From a checkpoint of a small transformer trained on Wikipedia: rotary positions.
MLP neurons of a small language model. Each row is named by its layer, matrix (gate and up: input weights; down: output weights) and neuron, and shows model dimensions 16-271. Each number is 128 + 32 x the weight over its row's rms, rounded and kept within 0 to 255. Numbers have three digits each. A neuron's up and down rows have the sign that makes its largest values positive.
After each neuron's rows, "fires in" lists the words (lower case) most often at its 100 highest values on Wikipedia text that the model never trained on; "fires after" lists the tokens most often just before its 100 highest values on Wikipedia text that the model never trained on.

L12.gate137:150133105140162167099155151136144094110120173153141162062126093088159142151116121130145159178150093095142134090154149113113133106128121181062125089135132161135042147155163138117109120122128120088135086158108048095141125146145119097120167086093107104131134098155114166103046151112134128087050101156095080085156141116147102133105128045150170069134137204124100137134111163029169080130179121137082105090109150072106180146127163118131111112161144186119129094147097085131111126122110131124223098083133116115114139158164157142131165090185066113078091162100134092139116090100193123150140102104155139139078140150110108148150122132109062168120071113196128131218108156119179106124137094122159127163161121156166122130084125107159149123178153102167153108040118143172121109155089098
L12.up137:161127150128074124102075104105155128096103102122174177146162138146146124089141111125148151099116149152125094123151133130100153123180090065072080056140139113204173136132176093125127103113138154147116094156062161163130118098146099119124153079102087145162070074144085146098121152120173163141082095127149162175182146098175138159089122131112124105147155189118165147176096123122097147128154203129160075107090136121111122099085089151134162161080122128104086106094077187116127134067177148149163114105110187109133100152137128130164119124089141114126140177167120079115104166100094160147093102079147170112109096150112144086189087076158102118113148077135074113133093174141150060130153173146186157103169117127183144116090173147103089129141163100130106113072131133054149133120107105
L12.down137:123119089159108091121151098146123086122116143136105038128142157138098106106073214132173177104099143074149159084151118110095132099112157161091141072126105123144150171131112173115138123106156149152169085126114142081106132125103177175126128172165098162074086063062166152179115132132133170116159028107165117157141101132144167151140159144121082114130107161165176134123182149149156144136172104083176146156123138146097116108102128121154103155069099132103084178126133198144138141109103164117176107148086100114151226129122092114164059166150069100094151222117109120131141073110142135050102106087093135114096116080125189114155096124126174059090067107107114107115125154071115183097073210097160150121150189094118127144142143157144114093057132126132134158154083179090106131109127092
fires in: "japanese", "american", "oil", "german"
fires after: "), ", "\n\n", "a ", "an ", "| ", ", "

L3.gate1672:145151141133150124138173089163117164110117142087143190160112117145036192107088148162124105166107116133105161122153192149078212098127107103103084129133149091121166180132159168156098133131119157147101081126098131112129125138134169110167090132077125165109139098112131183099080159137130113130089149152139080140215122109181170125120115140149089076147127156145156141207108051081155122084128075109099115150143143128126177163099143090167128133113130146084116119083122156111122136085127114123082117134166091162094061155066180121146165136161117130200087105096095122133114114202099106132119177200114125137155166136077167114097090116137058115105115168150153113125148147176189126115098147159134133077070121159141032145081123146163148137131127095167083100122056089121161052145106131
L3.up1672:143159052085149147118109103168110150144103128113156072104151130153095164128123100166172106229129103108085140140151106195068129116166129161131120163160154176104107105165121129118158141156135123100138122143139107132113140149094223086140164131083132213145122111187137171066086196171169117114114149156168106170154098130167127103110121184131163186142098197165102068160085144079105166167115136181096093185139151190161111176147167117107104140142112115128138091150104155159097120161078108088116159103167168176147155120117103141110143127107168134089122144120115150107160062103112192189056108138132049137072140153100110092096127149146103128155144197091120118103201136090174119123152093172154157084111122180177202115076055164147138161097161128122136107129120082102138137094128126
L3.down1672:195129105096121105116139131120122117090121145109047158109133165122157172088144164183085088092135127121137160167150138111137143099192153131100082136156109112157115209095145103178159127143117167081126075107078123124129134110106148124123117116153168116128154136117103144120082117113083101087138134144137110114073098100151118167153153107166066142144117183115216149113178122154111089116080121176168134119098125147132151158130133145147199148093131139160137086101089152080115120143111040102111143132043120089176108116136124114126129087052085139087141147120142045091070081168094140132157136133069164084139100078077210148140094167128144150137107046103162080169156188140102109123158139128139156082142137106127092149149085130131103092100106122124105116151092116122123084128111038
fires in: "a", "two", "an", "hankey"
fires after: ", ", "and ", "H"

L3.gate1982:051173125126100109160137180130106160079128120067061150112171157186131118154167140128145137153127106093219095137113181140125119174115151120127128085092109198158083127126075132163085129176081118080102120129176154135150114132206113169128105152150093099116116093070095159112109105117161159120127092105035145124128184122153143119117121139114083174035162132098140165123112075107164130096156142160084097145171135105131134099182156144123182156169134110164134104151172209135123126079121098102155111152125134155151133100125155212074096122122144109102114119127131082138116132114135153156095117078061140079141102118107115128124157099140139080137099149097133154184113104145108117171149103097236166164133085120136166129054137135122126137126119120085161139145160104137127178107168019
L3.up1982:091189123105113113143145133152121188137139199159047111092078116166116121116140127100103107153131182147194149124148165147111119085110166105109116110180161144046107119094111045160114128152101091102149082140142177169147102145185104169122054148243052147129119080089080134125090153098124135148165138118095154098105113155102122131105149147142075099082138097116122163117095132083120100115123104084111115093115130181118141090133123119101138131090103130103107080120155120101105160093130025140116159180152138154180110098154153146103077146114165115105131109092124063092169074166134159115148136124046132066183133103099095125151138159164164137112078117106107124140138121122122120163118159120138141110152125094130177152159080089135086113113102162112141175109161079185176160119138072
L3.down1982:102110107060103134073104130109098197154113152167112066093133120087175140165129070105115094102120160137135130147146163132117107178059146108111180191167154083165164162141117074178144134107162122124118107074177106209162153073144166115099092144133113160182125096126097062127102159125110175127147166149083070116113070134133134089156106091133128124159076115157123092127109180059177108144132195206133134110141163140130149102118238170071071181095164123093118113119092104118114108148117051183134132131139117104092167112118136101077118102086141106096134112145058129123124156129133176193139129153104091165092086173144146139121137123111132177082167144101162152145140157084127102183183139138119145095120115131151140091135150084138146071208136138117124151094099144141142070123140165
fires in: "song", "name", "songs", "lyrics"
fires after: "the ", "The ", "a ", "s ", "("

L3.gate370:186169153139157109113112161126173114142180154106137156176105167157100090161149075062223160157147154122120151213179145168119119127186109167111156128143107090141146165145123099099135155163094146105173109138106102137155083136132099102171153095056249142131121141097168108079141136135159112137098177058139154101114114101129131118113152119080139098149114156116107173177113132131138105137137178137095111131095153100160067155126094142110095112143059091149141104126144145106073107130127136113116127110134138130118095149170113095115160107104097132058153139089076138149161107155112137120086153109086147174144149136118130094172095147127141106088170156122103087128133168138134147130183110113097052147156123139134132105133150165145129173164140162143066126119157153116152139162126087
L3.up370:054146177157136048107167177133164151106137097129150131142177146100071144154136124104169186097084135114096142111159146128188135138133190128152121157098111112129124126123099192131115159095085095161146150126108045157104088069139113107140128102093098106150132134125155097074160169198186069085091165151167166100107128128157143137097123128097139091153111164178131139190145151181103149122155144133094090180144109142169073170067116154128114105183129092132107100120132139050094139190096132091108149112088108103209147139178111145145176127106072165116177113163148113157132117134082132164126091072060168160149094182142129168088111128064146186154174134101160088117129113137148209091165149160075156091112129105145135123125196144129115142110129121154149156103087153097107089167171165
L3.down370:090153020190066102125122112109133120148135127157135112127108192167131131148142118081118153162113107113111144136055065104079136126107159093106183134110128150097152168134172104133165154111134144102110113155126162046123160198078102121102198119181155130145080061155102144156182136136107196115135125139095122147168122125100079078145133146212149143092133137110184133085137112140150078158127112143153158137152123178159130190149102120113174179165103145174071130153094160160109175128134128117166155099132182112121164142147145088157132119130144089120161107138127124063060129109100146120098157122120123178168112111115184178111108104095119135103152147147123153168107116103069092142108112153123115129101089180168138144118135103149145139091181121097152138059131184113176111119114154
fires in: "he", "his", "she"
fires after: ", ", ". ", "\n\n", "made ", "During "

L3.gate10:128131040148147123104126139174157149165114107149074098125155176171159123104153104158100128137160151141162147125112176109165161178149105091063071107114157130152107114092129108136120121121111052128106084104148089078107117074063103056097138072135113142177081101143202154124126121180126110136098155126106157115160149162056124076160123145132117097123096124120119122066131157115070084181113099173097117153159182088118168096114182146084115101174149154170087179091086140114121117112135149192150143104133109120091183088147112136130134150143095067105136100141136127150172153116059119091080136135092070184131143150156167131089163079145093150170156115077122137116110147115182147113124124096140157115107137119147150118101094145148131145102127068137107189105147138178192111140131163
L3.up10:148169110116108120086159228156140123118115127168109128117103080103167201127175128109135132180097079127121134129136156149105148142156067138130136101102176158065131094125048095068179142134102120149132140097112139147097141170143117112163167117145085116144132116078125114131076153103053133113134124152090161087141165107127118108146156123118113126085115106100068182181132093106063103157149121114162106205110158123149098153079104158164073147150115161129088103085101112158089097150089093158119156100087136083148134112138134170147124155097148104131101087073182160125168164145112126064112108079216201125148167126124091168095113093090129097096220151109133096114150118084092187139116105143124079138085122162209104138195147142124170163099108120149185086125164109154141135189123143
L3.down10:149145118120156111067152124178064124151130082107171169129159141141073113106175154137106155066196175147124117153129132113113087103097145055085122124079027071159137095112170125145126125130212092156096151123115176118172087157169123083101129049115171112114116103194137147099119116159091093173122071149138146134157181113095100130126133111113141110117059172128123158133181120035144113075137128105159086142142120187116155122141168104093103134151113140125158073039105153114111125135162129098146105133155127079123169144203161123095173121124081189079187142137106163152111123105071125152113140083124161087105131112107129162145149155131131096137052129102107118156099174161083116131132143078153163101133073173146145145153128132126084118141179146113099111126158185136198185167121126
fires in: "he"
fires after: ". ", ", ", "). "

L3.gate1399:140087186123141141112158129134183162145106166129152093182149101141073099130185155136124160145180058056128104075160148075156177182134160097110112175129101177160142110127085112039137123108163133126153151125145102135124140163094136134116078092137163149112149050122160130112091081144146160117214124094087126127132171079148113081082107105048158150097119145106160173119117171154139120119206109131197143066133125201154082130101078181143170086148164126155146094128115076139179144133120108142118185087164110119128159067181117132064138145137072092138144138119120108176153140163145176170146155156103098113123130171103112134096087091098111118163060150110070171134158117149090148087134117086149112126208135101158100142095162157083099180097114101210102143092091136148166157146156145
L3.up1399:112103129102163079071133153089118130120112137164128111155171102134149155132132061155194174116154116134129127101125132106156092187106126147105143151092144169159148106122109111164092139120107177145096114102121115138053087077150134121130155156128118108125106126135149203083175096152198147134169099115074116095070108136169120102034142116087094141138093129075124126118123144171136157132108084109168163086183138134122077169135121111108170165125192120039090158157084143178195145109110097107133162110115136126172161099121099114101144134123107098126135166123129059134151159112143124128111148075112125152091163131228079081143103119109098091165142127122147089145081143144067143143148137090159119129123141106188080180160187150139083102144171142125170205090108070133144165096162142
L3.down1399:076146196114195136136104187103106113152093129179104131174176103165150139151126143085087106139055111125153144157144168122067070119124171133102138138115131135155111151149140149171091110139095080127134143112098157111112099151119181155177134153189131125144140146173124138159126098093168126141117190107108141116089148081170129114131074114143142157061152133147093102162131078143100130177127071122204039106145138139134108138213145174192193129137170120032074128133136116119132135167143145129136160149085146148179176109081133102108100169141098078180168057080094119155155158119107099130134167092153157157150180071168096172117110154119174201082194126060123093159089149145132142074163197070142157122152137107127118138124196058154082128128152160150165163163105154130144102121120144
fires in: "was", "is"
fires after: ") ", ", ", "he ", "He ", "and "

L3.gate1904:113124128127093138150116117153158139097115131129159119171101133151069095130131147092117135123067135105129126148115097181144149093187158126137127104207122117138098100133152118132160089079124124183132098153158112113122113108142108095094099113145093139159135130093111125131115068148116082117120112099097122046108170132137097122165104129164108183181095077082082193098079138168144147137117149117095109075132079165099170162049180163173119117102073135097164177151193097178141115143100122081142118114181077158145130118126141165133109165108107085150167091124156125158100147074122136104143140125151173037154120131119197116097130108129141126159140164161086176098118114137126111135177125142103104157040144179108112128170170127097103078100114097083145077107163160125144142135103053
L3.up1904:161116101127125130125073059094147134159178084154193074189119143143175086157067154129179107165140135164070114161107105109064146062164143117116137095142104146104096146159163125142161141055147154121129115133073113110161138142089111128172126133108151093107147160101080112108114085089142112131156101113168100123146075110126126105168092166126178078128118167153112132180145100127126155090091082019123072174056154142100148177127098083121146129144155094151175136192153146211110144176152147138096112138107113098111132084131127167120144093169127097186154128116138131093144178099110049076221178158097155114074127165052092165116170112134128141072149105132137174073086100150117170145129069115082113111101081143159134145150198080150116099116119091057070087084149111107158090179130182
L3.down1904:102142098148085148147175103108143113167136111141082167123119182136077132091133150157118223106108143131128151094095106127183201091076135096133128131190108151109132124128083093145093125183121094105154159114146105129110078073118103150170119112176121160126075144147151166137168097181086100165118166139108115104106129134063129102093135083107103118149093093170092179140151146121090159125128180149129136087141161116176121175137166155147153163081118115096122168163135094142153155150104184046152184116157058135093113101111115190118148080082147159109098148144112083156160159123099062172135083095085094136182111128174160115196193147130143132091103118125114097149140149069120102094135131135133107097096166126106173121069141203113099097145194162151135117079169100193127145153112103
fires in: "the", "first"
fires after: "of ", "lost ", "his ", "on "

L3.gate725:091143125113072079141154155070138081119175121180095169173123082139112093104153129131110121102149113068100121129150089093082179107165184091135134188121193139102193133158146069156078147093067131239160158132155142128126153176137098168198088123150080121137099139120104114136113083090067079227129109103117107116175078122124108074139156156084086146149090091160196109155133144138108094079153141149122130134166121109127173120145089158091123095069132128131184139123160159147181153070196184132118109149149147116118142088090182108209135122120072125135139121105130108153151124103113099151105136156128145151138172117159137101161085139108121115167124128151150150151162155106116163130144125131080082131117155106098093149117083123075089209135176112136140098159174126043091112077118098
L3.up725:068117112146156094142153162159174137147181150088165083148091106099110135090116129164164127128140141139191100174082158136064125138138147148155111189056084108108144175105203078137131123119083108136131161165121119133137092143108074159136109114148143196066084138182094102114130139101141081145099090075132136087126116121112151090177166123117123168103082156159138088129108161129137119063135106107111067124104097100081132130164173190154101107090207132148099102130117149079146131132136176092087125192041138138131181106139128139125160094109126133141146090120105073130155159106106134112092126063134113144141177080067101110129115143112122138163138159089105141146139147112067125167165103090081186111107154162089101080126130112108143149078090140144112162183097122155124122105099220
L3.down725:135122179129134120175128152063113130058110132067081126095142093139109099115149130148124102221131127177101138174141164156162193144130106066119160073095178095135145120083099096142124104127102124114116140140117088132116064114178132116143114086095151139128115149180061119153096153146175181135181150106121100092136132079166124116153156126055134108131122091114225076083171135093140185119186056146121153184119155143186101110088162190145134153127112182073133144159095175105146171133112143119088178081081063128127193131155135103121139101123100143082083185101121109131131158103108155128158110134143110178142170148105158142119108107135086129134124074099124105122137053108153136160072099137105079085171113171117120172128131120098081125110129091088095045127090111170029098113110128
fires in: "which", "who"
fires after: ", ", "), ", "in ", "\", "

L3.gate1536:128102144103042101126172096145086083089152102146102151173094125150065096134087104082103110098122109133137113093171130085056120135150087126112136083099155099096136132122075147147121146111104076129148160161109074136124120142129126089093164095170145154103065129153168115135066120120122141087153160140096125122157097117106096106127095097122118101137094125128198144125156059141083059102119160154146083077086143125154175137158092148120170163087115144144108144083116106148068155131134161089094092116125149184104133161128140115115079064232154140123162111126133121137145155100087120173089137131115190151124143059119104125133135098155129174174100148065091103150160170148104084183148054151153134188097130131180154151050191132179147154117188210133143118049159092094112152108092134
L3.up1536:174134124110065121106176056131094058145169086167102138137102120121054101098084107111139127094135142099172129124158113069069114079146092146094160096095154101139128133115053167191134145123071088148154190125116097156129130149126087127111173057156140136106064117119155097127117126112117119122129150122123126119153090109114109134123091111166083130115092099106181130157161096169040074151127189155128103119102147142160147159129106101151142160108164145158098133080111090118024153114156132090117096082133147120137110138149105108098072108175183162160178110091117120153110144132079116160108127135133150138129123108132089121109118127136141180149112119062088098148234151149095118174178023166138117169142099138169164136050207139133136145099174170114138101086152102121111177109097107
L3.down1536:106176136114159110123170111122135164124153128154166127152126119174165087177098099134106187144144100124115132120125126166107098152127078120097147104086142154050085108153130146131143143127163138149100125153097097099180128176177150149098076161114135116188094189125125119139079195160118108155075070128089060132095159126172133129106158149105133088093146098135110177105109192100077161122166086106099110145116110105144101110142084137154172092183112145148187183105087130123115133147044156147127092123156081124135109174093141085139162088138138131101147202089107101137099160175103126132184232148130114117153077149109138125151135150111123123101116174132151184122121106154105096122159107137189087109109127129109190129173107041136122140144169095167132112086143105107157152159170168
fires in: "at", "of", "during", "in", "about", "to"
fires after: ". ", ", ", "end "

L3.gate1702:147151074143134104106147138160119108176142126213128126091120153160099159155094182182128125105177114175191119122106160152139122083098118123176091133131143095136160089191185090130094140144077082149128151128073068125125173090099110146111146131089138125173159152136078071105142092067091092102119189149118102093131141133109126144118117155163116139121106122236166150144124126170147137089074102118152126108198176175144085118075186081140167199131169092160185140131130128129123163152122094082191137075122105130160166169087132109072146078123131096155114162159136126095196141132175109146132135150201107126176146137171141083185112143125122119120125168081131144153118111121132188152172142083125156099119142133019107112102144118147096154148164104057075161111103112166106093128147124
L3.up1702:104122119141145143141117055154137120080100139183134103113114141115085172138083127125183121066165154148146104069124129141075135102148142140110083092103162156123110122113124130128076117114149104106167144108071128087157149146181103106067167140161139159095082117110112171092123142163070111168098133119061136159114159165100182165157115080063150123094124151067085127118096141103150080171119112104134141112064144156135120233069092130100131105167202155153101167082118083165119077109135126156143134191128118139103087117120082112146106119065129205187156136079124188178143081165128120158166095019142141153159138114164116161094116128140110137050120110107103095103151165112082135091158136075128117113150123102131103179087131101103205082178138096130083114106166098116165100142090167
L3.down1702:166084131086143147156179103171123153133145105155097156132174135144089069147110142209168096196195083186092123124023098145112154064097110067154108144163147114125166126120118112083058134154125125116106092082124155125132192085175126161139141084157114117073138119159091136091169104104127108166102161140134166046147160133076041058131105127099116143121151219167116205153138130119186147097106088158131146148187114136119118086199192122178196100145099131132144135138125148097192118168110189144163186114133141110129088068174105089090114114086104129146131184140163168142141144137182122158124137121168119143242121150134122165135142074188131093093123109138128175087118112075142161133132109133103110149138137141156154104126155189094122121143136094142166096123128122154145128171128144
fires in: "this", "these"
fires after: ". ", ", ", "). ", "t ", "of "

L3.gate1803:114127164120119105144179220096115136137164108167113122141167135118091096163127156073079163160072115080163137106144121134143113093169108158109090150130151111053083126101183108158124142117116133120076162168132160177172108167134107058101127079145096181069134084121145086162153133153138167171134084111131116085155116133109088172128148120139136087145092159193235145162141144110099095121193108125115112113132076175155144124142146155122167183144106115139139103188243193125078099151105089152082085158100000082162119163124103147115132148107183175101125156162091081113144156164133132127150168126130200117093124103081133140155148098089157169107129152109150108153182095134109101100129077119131151092111166117087189112132097108093113119132094139151116160123119166134124164070071107
L3.up1803:136110157094137163142108188062099084144145107065095137115137104176081111134117156085131176127116157124126081109189153143212101138163090127078062123190093146135161119140157094141169086137092077136158109144088183147126054086127166081159106128129127177115093104159126157146099182144132128113067075117159136154164083107120121128094105169115195172096130166153135151090125148158144114098090175135229149144111139091162157133144135066095061141103176127119086094128141176126141155109165130144172098111162125070144140172097125135167125111163144117134126145129097093184149125153129109136120114144124089168130113124093113119170134144146144088125139135107201107121160118120144074173139115154116212118163128111154124112133101093123086119085123103160129182151128145094181170108087095
L3.down1803:069167103137169129090179129081152115128157125120081155135129124181156146114160102166158126138131125102132131178122115063159130111092165127079103052149134150124130137140134180130100144202124172201111155088112042072123166093100071109092153128165136059113157137070057064164125118162127153149164173121092176064108135075140110151155106123153140137148121116084124064166157048103107127090077179091086175086121127095140171105173127121088152134135098122104154175141078070177145155096087093138070103111107063097141175081093099117121092117116126096073117132108126090060128093149060128202112076168179155207127182140106117127135111138143132164123136117136121115077136136133141152142119139151097111164110124088073108124156150154094125165166132107101072085132163113102085057115117133
fires in: "which", "who", "where", "that", "and"
fires after: ", ", "(", "), "

L3.gate408:100173159097098118096089191105133130106097166171155121132187120081053131184107140115110039160162100143178095179175099118153167182078157140070127159117176112107154134115091075173114088181143139141110110076102098132127132144135175130164158140177176084111159170077156151117148119092174147166122117093102091104190181124165137103123178161083109092155093162086166117109176087136175168135144102107118107142123081094160097128075124114088160111149100125094146072079055076074127140067090116119186092078067193121161115173107087092129153109144182101150083112188201138146154139132172141168177121106131103108107148140150145085129118114115145162111101102118159162146098105074175155090122168167077113116180145108137111101156129091146138198118168112131136084085139149084222072159155146
L3.up408:155126125099118135146103163161142183081141098141173102108121137120178100096115166146087085095112115160118129100157116118128164125087118145113140136147111089084134127202088120072151121148116108157156128154199120156131086126126121091173128148103110165171079108110095139136075136157140147113113149163069154207143137178120125143137097054159114148210163160107095084159102123110145129108128130106146140172159159137184122104123064186158183119132146154118125163185103116208170151093090098125096145153161089145188068162188176187086142159095181113152142164133117096167180092157196146128162136136136127142156122134160175114150089090133109096180162152127113112120174148156111131126157112160084138107139092146170116167085119123151114099096108090109132112113081147122158193144065089
L3.down408:137162144106153086119164154139116163094115137122169121085169144141089127174126116125131131100091101155116155098172157121171169149170157147189144126191139118118150088155108137072057082115167079143154122090111121088166160113125113105163090101195103131202145112146125178134132140114138085178085157142094106111154103140150072116142101174079166107139207144181084081105100149158153134128102120112190124135099076110114072138105088188115164088142123180181136128210130124110119190081131115092172054145132172211101164117135231086148109161103097123179136115136122141163105165164128133094180156069095109065138077102082201167157120119067104100172124162178128040130114095148102126085059141119176122088132122142142139133136123113095138131061155126146053161104120132092063101176140080
fires in: "japanese", "british", "german", "soviet"
fires after: "), ", "the ", "a ", ", ", "and "

L3.gate891:078157134173158065092163165149134142115156105121118187118162144072165122192150154095177136152152118190121111125119112129104160129154135091097102136119167140095160104138083098152166105177094071097146072083154101076183128203152142121104166105063129137166148117125049139154126183172092125092143101137128105115087182105040127175065171152128139142086211197131125200165121171101109145141153128097152118118086141156147145147099124147115128160181118104117125157079114097131107112175149162143134082146136176169087107088162162174174164137134061104142135101116149167115098162080074128129088127181162107099170129138140132118132083141143149145141128145149179153129128169196102169162155178144151105070109127107100139125066156141120137096161100121109134114123115122101179156161165098
L3.up891:105089060138120149142167142168113111097126083141130158127177128150121192130136132128057114163047152094132131151096111092152141128117117153130114131178176201104107194143146077146061139138161099147141126153124090194160137125112115116129172105118125158145104125104176124211093173159136111104151170154150134092104108187117107116094147063118124053135118151140139130083155108072138120144174168166093096170150084103165159103070145057168112133068109123080113183159162152152135142201134141159152097181201150050124169144121133082130134180134140130138142088080173157136132123078148178118181122130128103125184151144134115108087145127143139083138087182145136160175110107135149096162153112134092214141112135101168120071149143132160100096075147156116168155152118130216131146178166149
L3.down891:143129077095107171161130095204122143127107153160158081127153028178149170178171113121069128119134144172131128102114155102147149156101079107095147108098105153122071159089146133107072107155167083146154108113098142184099148132138111103110112147124126110133116156093138177122085129106094120139149177089195150089041106096105037155052150102136113109144128084125156088121155071096104099179157140177148100166127145116160149085137145097104143158117128134103153122186155096120134158128101102140145124117130135126152148214130116115173157157097159157088133117090120130188097103117150147079107163157104154129157165147097182159153118140076164163124116121162108120102121146115144125124162147153157162128117128126127144134156081110135099085089173141075112134111100114146141107129076146
fires in: "he", "his", "career"
fires after: ". ", ", ", "\n\n", "). "

L3.gate85:116107082152113170067146115148123125158136175090140149121126174185107110110097132184074034098125103101093127124107130148084126153148168159147147136072094165085079180166129153081186146102110163104143166122181167136090135094093118138098117081155162075107168100106171158163071131176115112134116150132183128129159124146118129123104141116151126165154105159167077151105128129129149039183137144153106142140157099150154092119117158151099133089174161145153120130147150123162154132173166141115106087089163113081054130147137085189107104160105092127193130075174102074089088094069100118163173100068120162158110179096068088146147153135092134149118116094171123174172167162137087168145123055140169174079109165147129140132121107138089117170124168145080126140084096130079095161112121107
L3.up85:091148101167111155107100084141132125120142157112104140120137123136117156176159126111182152062125168139106134112136105092123107139139134106091168132107138168128153095168136099141104118122094135081110106084113190120124128150152120162111130137097109130123131047160096112148112110136147120110186132097201149117140158093055119171095159154143175121137090095158159154098105138170082104168075109110060134130128159184190108152087137172166087061139150118154163122081151106109161127157137123135064166118162136115131104172137141123069115113157081105235147076143110138111139172078143161147135091051076172177122154081153098115142121102153075129063168135161112125108105164115083096158118106100122173177116183127129120115115184115070111120139186131127115080146109097128069154157148067
L3.down85:104099121122146155161068135103084120158114114084114102093174099166156131075154119122069070142125075065101097158127113136112142089136080144134190102125093135120084124122097186158190150134140080200112103166117132102064132130117164116077115164124112164141150188120098073092098197137191045155127103103110117114153107063143132200104135137119088155169101124120075125122084117168096162099138130124188119135126146171041129167124126128071125138114092133160184243059123158108162097146114114143084129087158148152127084168110118165167134117124144110170143144149122163149067151150135125155112115049140104123150159126113178111063159132125134175121150097122188122109091096138131129103141084144133196122157095145133139148098104102133138127123108123140151193084149148181083106101092111
fires in: "is", "november", "december"
fires after: "It ", "In ", ") ", "On ", "and ", "in "

L3.gate545:149116089102159117104136140102118103113208135119094100060163111096110154124115140115091134145126126099150180154128139079175101135102160107164104133137125119133102109065126156100083103174104134134140172138156103135128152103183098108130080061148112166039081120110150129108147111122112179153073132095142097192111104106121062110188088115157085116152128107145136111146107148112124140107157127189125128108092167115124096141098246124146122174117168155135086136193142145138125110153117157133151175105123162140148144097186128150141098169152140089099146169148127130108144154086167153136094167100159140094081122094112160131099148099135119127153183111133154167170130130099092115192079091135135098095140159140151131089090092124136091195134043202139146157137192160148174173071062119
L3.up545:162133112106138106078166136113144077088173166102156162078164152110078171140073145148133148101144073059155122170121121100139148124123134068155128158089124051168147094135163099049123156137041123072157149144143109184108133126176146086129061157143093113063139139133086137088147080142132143149113194125192122170104104107080075103131087111117162115133116089147120099176082179145118121077157122098161104140115151150124129148096177140167104160125173133138109170161142108102105093094145092131178147120134137107181126157171138114120086138153119078117146170148153141197157150105168165131121148115151170151150106086131154088083183139171148103090157114091155174183153145074100089179120095090092122115120173110143157068092075124136107195098103160142160154150159136138101136133060085
L3.down545:153186176090167118179122130078138148115168150152142124151093146083150118096110155117154148176068155099072127121111131110112130078153160138126142104055089112140131182143110146136125155100090146157133190175156137133122094142126171074119119112154093116156131125118087098153132123116110133141194142180071072094103124086183126122110137123108151130172087137152183113139123103108086159086115111098103118163059141162123131112134109157110123113073145148117129136129191164165190120160117153124100114147091080109060162104161132111069128046086133127063126103140168124092209093152088114066140116194162136142122149134124117158141145109064155147114132089082102139109148086118157152111126166121073121130154208133124083126155128188129106095157197135075135137130095160066107180115174201
fires in: "which", "who", "because", "where", "while", "since"
fires after: ", ", ". "

L3.gate1841:154071105096125108183071105153156166099166157179166146088138112135099120160133117093164134137095139149140097077169138177094137087134149122135161192086092145182089077124175112133188091133153114105103138174078120104157152140126183098083098193124128093145108130126162090088138164075165136086144150091124132132132108149114096087126148126140125159112079154142172115162141139198104116135094071117127172151166147173115155069152130127085145091126077159110142148105091166129107109107099120149096164149108151089111135080088111136121144076081113162128151157077158089128193083150152166151168103123182126120107129132130110130120114101074110151119136113154158111084080081061106084163176161078081059142116130105141139166125195136120082139118124168119132099150184149102105112133164125
L3.up1841:093159133142158154119151140119101103089083125095153116157082080140081123171123106090143161179128131113153105144129062139100105127087065152125138104185125103098116131160144161068117149124132162123122072083156159154105154128194105180138125132166097098153182089111129183201101078140123116141111128121106138054161122106147138092112132137067136095069129136061121137096145094039096147110159118086108150046193104132086150170138113092128196118118129132129134123132159124154173127142163165119118124142055130116117113150144158116147104146079154076117153111149140159133175165071130106140116200140105142058110166109136136108130136112123106104076065147144102126166107108131131116119094130062104098120125118151074126100156142096143114135102114119130127116096134085106193102107189129
L3.down1841:091114121108113114185164145107116137084126107136132127133113153157074113130163131091199122119138190128171134125108083125113103117185142178116091144186120191108114128191093114138128123162135164153109152146114159186156141090114062147113149100165106158122176114110107122149156097154090123170096157143111089064137138091080124098104131129115111101137140169148100116079108114174104135099127093097134096103087087135165147123101144093134147154165098074135085121133093121122093175111130130117097136085055175149112105086169124113122151122162134116152165117162108157071104194082149119182106147119125100143110127108158159158125133167173156093162140131167170184135146109062125133172171198107073077152130131134119156134116132209167120127133118086083104111144148075079119119114157117
fires in: "first", "second", "third"
fires after: "the ", "The ", "his ", "s ", "– "